From a checkpoint of a small transformer trained on Wikipedia.
Size: 3 heads of 32 (1 for keys and values), MLP 768 ReGLU.
Architecture: RMSNorm before each block, normalized queries and keys.
Training: a variant of Adam for these matrices, 161M tokens, 9821 steps.
MLP neurons of a small language model. Each row is named by its layer, matrix (gate and up: input weights) and neuron, and shows model dimensions 0-191. Each number is 500 + 25 x the weight over its row's rms, rounded and kept within 0 to 999. Numbers have three digits each. A neuron's up and down rows have the sign that makes its largest values positive.
After each neuron's rows, "fires in" lists the words (lower case) most often at its 100 highest values on Wikipedia text that the model never trained on.

L3.gate161:505542505472500493454464523512461503493448474511473466543499497511495510500513512539465545557479455482467517516491535487534485527514525518478491464504497531527526473499512541533499511531527496509444476567470502496480500519498502484503487509501467509497504479512526513539469511520505475500478488484520481409511484531503500483515506493477514476499467494521491515510497544499481526455509470513492460443562537523477502464540493530474482520494473561513514488503532472500492530489489516539492506469491514475515474514477501525500510545512512521502486511507547504513482533501534484483
L3.up161:473504474528539449532497508494467507479476486507480518514487461497454492517497506518552539540516501476503527533532511510484504551501500527506508497491482504523528507499500524469518504509505496485536516521508517482517493525492500492524469514529495472513508520474511484493485525498509532526499503502522446512516516501532471497503479516480538449523485514469518437492502486493486500482510559474537534507515463506482525496488444492463519552529468508545561486531475508469555481503500475507513540517483529536522495531487533483489532527515522494480483574546499490457518519504568486508
fires in: "film", "records", "album", "record"

L3.gate675:519508522531473509499505476510464500522504492507540494548482527510475529504473497500528486563544512533537536521488504500561479504519458467537492505526518524470467517468537506471481495458514486482514468466481479490484483511504522534512522433509457483517495516510494469531478458561491489513493504513489508482488571502504525499506480526502525477489468496480504484484485515467523483546485489491489519555522476522515450491495509478476518507511560555489513506509521493519508463490478469504500545498478484479493479507500493557531510495518487511510480445473503529496531498475474496447
L3.up675:498488544496454526477544482521552529487491507487518486531505528480494491508536515549523497568541520489559520490525514497550479495498454505524492511506526540466473484502548476486509516489493465464518502463462506514490466525515518534509535451518511491521523538499510483519491470492473490530511502513503461488526522464494514526485495498507499479463466486499515469518465530473513491557480459486480536503529476510526495518490528528483528518471556552498525559508550485508475487478452483491533533495510474491490483532504516510522512521516506482485484457512511533508526502488507480498
fires in: "best", "battle", "state", "grand", "county"

L2.gate715:497524514490515491544470429480497482509497500513449525503485475511462503525472496534511545539538480481493512536512458502507478485498458481536506537512479498486516510463498547503502523515494477480500519498453495491495528530490485486498518500542476498475483477461491522517499538537477513523509487558501464502465513490491507508490505497471520538479491556467498474494501537544535495476476510462517487460526496545480490482510483476471512542557504530521521487522526503527529541444481512497490524511498521522521477517493528547551495511502477482498498544473494512500520467500466448450
L2.up715:516531519489517503531489457489513465500497528500445515489479498491456520529467495547520548537531487512505511520499468512518464488515469466529491535501474510471532509469484547489515537523478495478513516500448488493505542500512488494528511486503481511486485479480503523517490565517489537522501466556480455493483503519487494483484482490492523501504503539470493462508476520522528476482481502475533457469537502542470496480493493480486500531561526542528526493495507516525540537460489518511484532490513523528528473496510542523558496520524470476474492547481473513502531461500482456466
fires in: "season", "career", "record", "recording", "records", "episode"

L5.gate581:451511489485474509464511482515459441481499510522533485532526501511468508509515533456519494485518480543493533513502483456519502483478512513543500486496497503461499510489491455492519478490545524495486490524473471500495503474523480476455456455514466535505509469507501524514467480500543499491570518485522516508483504524501488520517460478564505492527511540475471528456517493524504524529494490551463495498523508539507501461533489501483494543554523457480512492490500527486506514568453515518525514476513456487495528477503487529505507501491480502443483489531500523502466531495526526490
L5.up581:484498519484501477461519514530455470474485516491505485507510452510493504482532544429478463468533511552476517483503489473525515531483510470548493437505502500459469539493476462513510484487521499490471499523526508494517488457485494484503462463533494550486514488523520528498460476475531488512537496455504528524480487565476502517526476483542506501492493529493504503468537502517491517522528483529446511485506501521497513456504467493491505500504517456488500488466515503505484468545478538525505517483483476483493547495520487553505499482483470473448496487520479545533481477515492543519
fires in: "after", "for", "ford", "when", "forbes", "former"

L2.gate764:480520487491494472506473530535478499524473465582478475490475496513487478524462530501492495506487490493449533517509532480499558494505532540455469540511478509519511519500503487501514479494491484479497483518533482514507486506522488440518516476520488491484497503501505506486439500530487496497495491510484460490488482492487508504525510510481498477509491531526504563527478533512481509474510494566502523477534498554509501431480523462454467501487475490530510503500509533500516518522532486503542542515552517487506499511501495520502531518517486457542491480453482521502459536520565485555
L2.up764:523510487476492484527450489521477464488498425589464508507435461510520479508510524520482493559489479508481520532493532488524535483542502494463498502517486528519547511487506503469525488495497488460532456519515443504520477508513494480536524475498505481493507487466482486482467476493493510508521455537476484487489495492509508509520535519499526505492493527496538500552505499520497514452476539523511498513515478551488538464517533468458455515513504526513511516519503546518533498490530515496498544533517527507499470508525537511492518510517469458504481481492500518509502529499519460536
fires in: "are", "law", "single", "program", "lawyer", "scored"

L11.gate481:521504524511508499500428456494533493541508524484488521480503488495494460541479479534522495501509533516505531519465508448481557490508513522472478491475517543487513538478495500496478497474487505508477515541519469474474522496530563466484503464494503512524488475495514444474475484544509523535473537474518457499473514510555498483563484480556492506508506545478487493500505495511505465507471513526559501473506542480491521485507500499485510557536488542490543485502486460503505533510501500510542528533474487500490508470524514501523532495539477503500499513519507483524479519509515531552
L11.up481:454462493500506497493502488510489517504504526512527511502512466519493520518462495489517508485526538527526458514499475481473494503503490536500485500455485506458491480511507496456494498481481492539497503521496451515487477488457466489469510478503410531468509477495505492494464509503514558524483502494526504517486544494543497463570502564547464515492517487523473460511544492548489516466479487520489498514477498499478468518514503483457518520548446501482489490518517511491495504522512467476536532502495457553508452478533505498509513502502514508492496539501465499505493528540566472505
fires in: "be", "with"

L11.gate229:495494559515471522481497487575498508504472492516492513543538492494469489525472537544504461456477491498475538514515467506521483473500485520491507516497553507507509490507572485476510483450476526487496514547499509472511534475486526507528501525477468513481469511525505513487499493538527497486513528503522500488467513566525475508510488500491515480513449510515496502540471475509487522518504499505452546504525506507491479428486465458507538516518547484531484506515493496504470512488477515512535540524505486513519465485487525476471486529472495516542515461506499503466477517496564522461
L11.up229:503481492512462538478454435527567557509488502564498539520495477478464499515476525514490514446470490499548543521493511479534492482491468516524546528500520544498506483485514521496504500495478478527568503490495510448517516477495531520480489482458522502511498504516488478470499472495502540485523517513486497503489532524512505536510492468484524488471507529489515500497498470539527529472468453487478505538486487485486478499500492447546547500506512504484506504478497474492480504495464504482516496477535465539547513501506531508474503503489511514464486484511573456509485458503514494479
fires in: "a", "our", "my", "no", "the"

L2.gate750:460529516531525460514483490483466531524486477511475474493474460511490499492506479498525537516528522481510562561476499514536475434459485508497496525493494517512529499467523516539484488505508508517468460501531517514504480494476460529455518486509513443498476480443524506487502479550506478519529487513469467477531503497500489503458493535513467504489495525503517529507558498542491511471504582498503524505525489535526509468496476474529484544479527492502508502490515477513526547505500522539540537541489526515540507470511534484509494500504485476489520482539532502508475528505503488481
L2.up750:447514528505529453500519486486492531480483505466479495499460486508514479476470474504523485520541502499518532557513476531551470470519512498529510509481466550514538529468490519511497490492480512491505459487509551502506455465510483521481496528466507492479470492428502526487482477541475477517491477505488490457508522484481455458450470528461461495494486510505522506479513518521487489490529539516507519534541511524503515469461489492493502508466482541544488482501530534512533504522473522514541509519460488469535527478547533515534511486488497463471513505517557497517475505496520489483
fires in: "player", "politician", "players", "students"

L5.gate619:488540496535525513466478484537509565493515521478514550481478501511485482465511505542498520516496501499494543525508468476484522460455513550514492509505501516494480471528517468490429490499507479537527501530489511519467465569497527482481501525508465488493479484502479524484507529516498480517474524513514445459490474493529508522522485487479500521519494542507492530503539517519539464494506443493485499509477540515528519482483512506485451485512517512503506508514501497559476473514489522514475552499486475481487515480477442513485486486481501474470483490471491537552506530557555490513
L5.up619:532490503523504506504484510517512521463493535484488547506505488465471485515509525567505519498515486490490502513513458496505500468505505578505510479466490516480438517514506467476449472451494491533536545508463490488467485513467506476522539477475477556501448507519460525520495500516499475548490519483482499475538493490456527467521448506504501507540486493557509507517518502482533463508482468534527532449508528479520504499496513500506465520512475499495508470478489491547511456511508489508489506507494471480495498500491477506506505480512514478523480467487542559529493498568526521504
fires in: "of", "chart", "dov", "dam", "round", "during"

L7.gate513:485508558503502485490505489571496543513471518532516513488506507503475500512457505504514544498472531520463500523498502516482526487456473524514517517480504519505458486481482474477467523457517510553485472501492448505467468472497501501493537488505486493514441508524507504525531476496495536553511538544543522491450507453511480514546454502518504479502447527505478520511470487499516455505475505520508509491520531485491485482471486455467520506518496473520515447546460495496513516512503471576534507469462527520499507479497486505485462532525475510490505464503480500511527497505485485519
L7.up513:483487537494477530523468527517511553512484508462481496483530530508500544492496485479492508504483534518465499525510521521458555526454483488498464514487498501532480479469466467511491496463513505504486457508476459476493486482527454523512535471525504513512449490479531498492541473480519530532477524510513536510467527471487504481554482498519436504488498482574487529507499490490552487512463545501505469489512499510458495504488494478479551525506486476500493505453473508448518529500463502533501485561481523487462487474501524512523518497480525521511449506492480517488520503496479500537
fires in: "be", "too", "re"

L2.gate304:513522503503482524543481488495539494515483554520486493470509513501503504545502503522524496501486516501528469507465473453492503490500485494561463496506517514501511479486514514522478553512490488469516493501502491466462568454518554489524481522521499517475488527490440522523493558500486563491482506541535489537487522499499512490440471499468504499477503485483491498502486538509469473516487477518508511552535527486471523495469458503455486541511502521515534504479482509546491518502529499511482490519500458518478538478486544493529494532466464471493499544488529532491465474456476478518
L2.up304:515517514519496518553520514516538512505503555495500477521500519497542486534499492508538519499498499551523465485456487434499502493512495514569432502486509496503544453515545503527477550537491471472519497490504538482463528490513532518524490523510462525503492500486455522530489555482480527477502480536517507507504520516487479503457452472484492481505480485512517500506487514510464466503499474498520496539524518510491499519488462534451477519496490522515551479459490499532495502534478507502488500475534461513468526494486524491506468506465460466474481525505556505501475472479459504499
fires in: "total", "record", "records", "number", "recorded", "recording"

L2.gate659:486538480502518497480444523480547518495476483505488492495500498518465483513476483523542540504504521502498538524486516515479489485505534496452542490508488503508524499468506548518488487485500515501500506484530515524500464552537534528477508471492500501480462477476479519482483475523490497514484546530443508418511428490510519514534470490505523516511557477517472505485525494505476472459473498477527522498571528489444468478501508469498468528502529528550440514492492494496534490521515483485546497518469545504508528479485499500512535498501502522531467540513518497488487507495508484488
L2.up659:519506472531533506465468516468491528500481447475447492523508486492480495500540508519504502512502521486518518511468529532475509497497516488459540465476476526533522543467479524501485468488494520544519480474551485545527495520528484566443464469529520488504464453509493502473500505513492481501454503514490535457500471477497515508536461476498514485501551521509496541498535464506511476441510533490484517500497539482491481471514506488490494491516535572537440495496516478461522473472533493493518510513479520504534529513479510497485531484517530522509515508525523535502520524487501497515
fires in: "player", "part", "players", "appearance", "artist", "parts"

L5.gate124:455489483469484488503488435512498470508510494539515506523515562513514521506492503469511491510521490527569527551457444516554553492463483528522511516498512543527519475481524516550501508507549518479507501509505526507508470492540512495474516547534469487486475514466489497475493521503506516494484508538464499517466511487518486517483497513500544480475480509493470513473507503523521527552478490501534553469503531495520483519479502480469507504512473457509488498506480471532466515498474466489534541488531484451533528521480474513489507510504461537451493511518523459496481505535508469491
L5.up124:482489505507475530484520495520491495494480461473495486527477520494504529535496510507489522502529491503519519536504526546425541535459491496500491511494502487525467569496510549465522497514549498492512517519521521507503562460499480504544530506507528484541482496475493491529526478501542450516475554488491488465470488504495492535496496526459501459491506521487462520499513486498450496498499555509519525471501489490451469466458492470500486527549527496539519490461539501526509491509487474468454474497461485458478504493526485471485510484544453527493477519524493487480508521502500519485
fires in: "years", "right", "kingdom"

L2.gate91:474543504485475509505476496486529543504557505513478520482537508495447481508451482502523529529481465486496492558501515500530493496534460499505472502506509477476500462457497576528493485501491460474492501533510481521485458505526527442470477513509439494512496511491500484486477501503474474474485489494462452469477489510508518483522463497468544516520504471470495539482548504523501457515466470546536514470537528506477479459503513518508533526541518520528536467482505492480510521478512510534496529491467528479470532494515479495487537538484496504496486533506497522514529490506542479509
L2.up91:512535494486488505511474472470507540519565488494476542479478481480475536483515506534499493511520506492459503527490483515519488515517455485512499519497457451462508512434506552532499521495515472500528514517504444489517490486476493476478470509546452510537502479488534437471504524493476526493511485469497491498478516494515546499496505488492564485485502515432507518508549498538533482480477510530523513472521509503475489461528523505525514508558492501537549491468497479506507521467526511536481524512485541486504495504500509502486541534490508504517505550547503504501551497487497473527
fires in: "film", "album", "book", "episode", "books"

L2.gate405:480492470471503501522514513497489501499500502515495496519522529502481484530459508469472531473507508513520530536532508519495477519502473507529492517541517516506519489486513541514477494575511530474437478532499489553483500507509492505472484541485499512533471467466491509524440520516514496501492496543501506456524463503489499546511501514501552484533535503479477539488529507553481509511499490513519518487520470525530523457476486420468509488530493518523479517497485471484546514530474510512509486515557464474502492456476477503503476485502433544480455518455484523490491500534491503504
L2.up405:503482461454506493520487537486496505472499510514462481504534493483454518515471514501458516471496497494487521532518529533473480508468474508505510527556527490512519484458513519497481500585493515469465480521494459555488506501503491524482499522497522519537478497461492528505485507505529481515511497540481519439533439517491514511516518480493525502542534489482472540487489497560490519523489474502517528474522494504506537465500455444486477475502512471511479509488484484506548512524470494496505503512556458475492481476493489491502468482508472540516460513446495531484512500559483519480
fires in: "career", "years", "season", "year", "successfully", "week"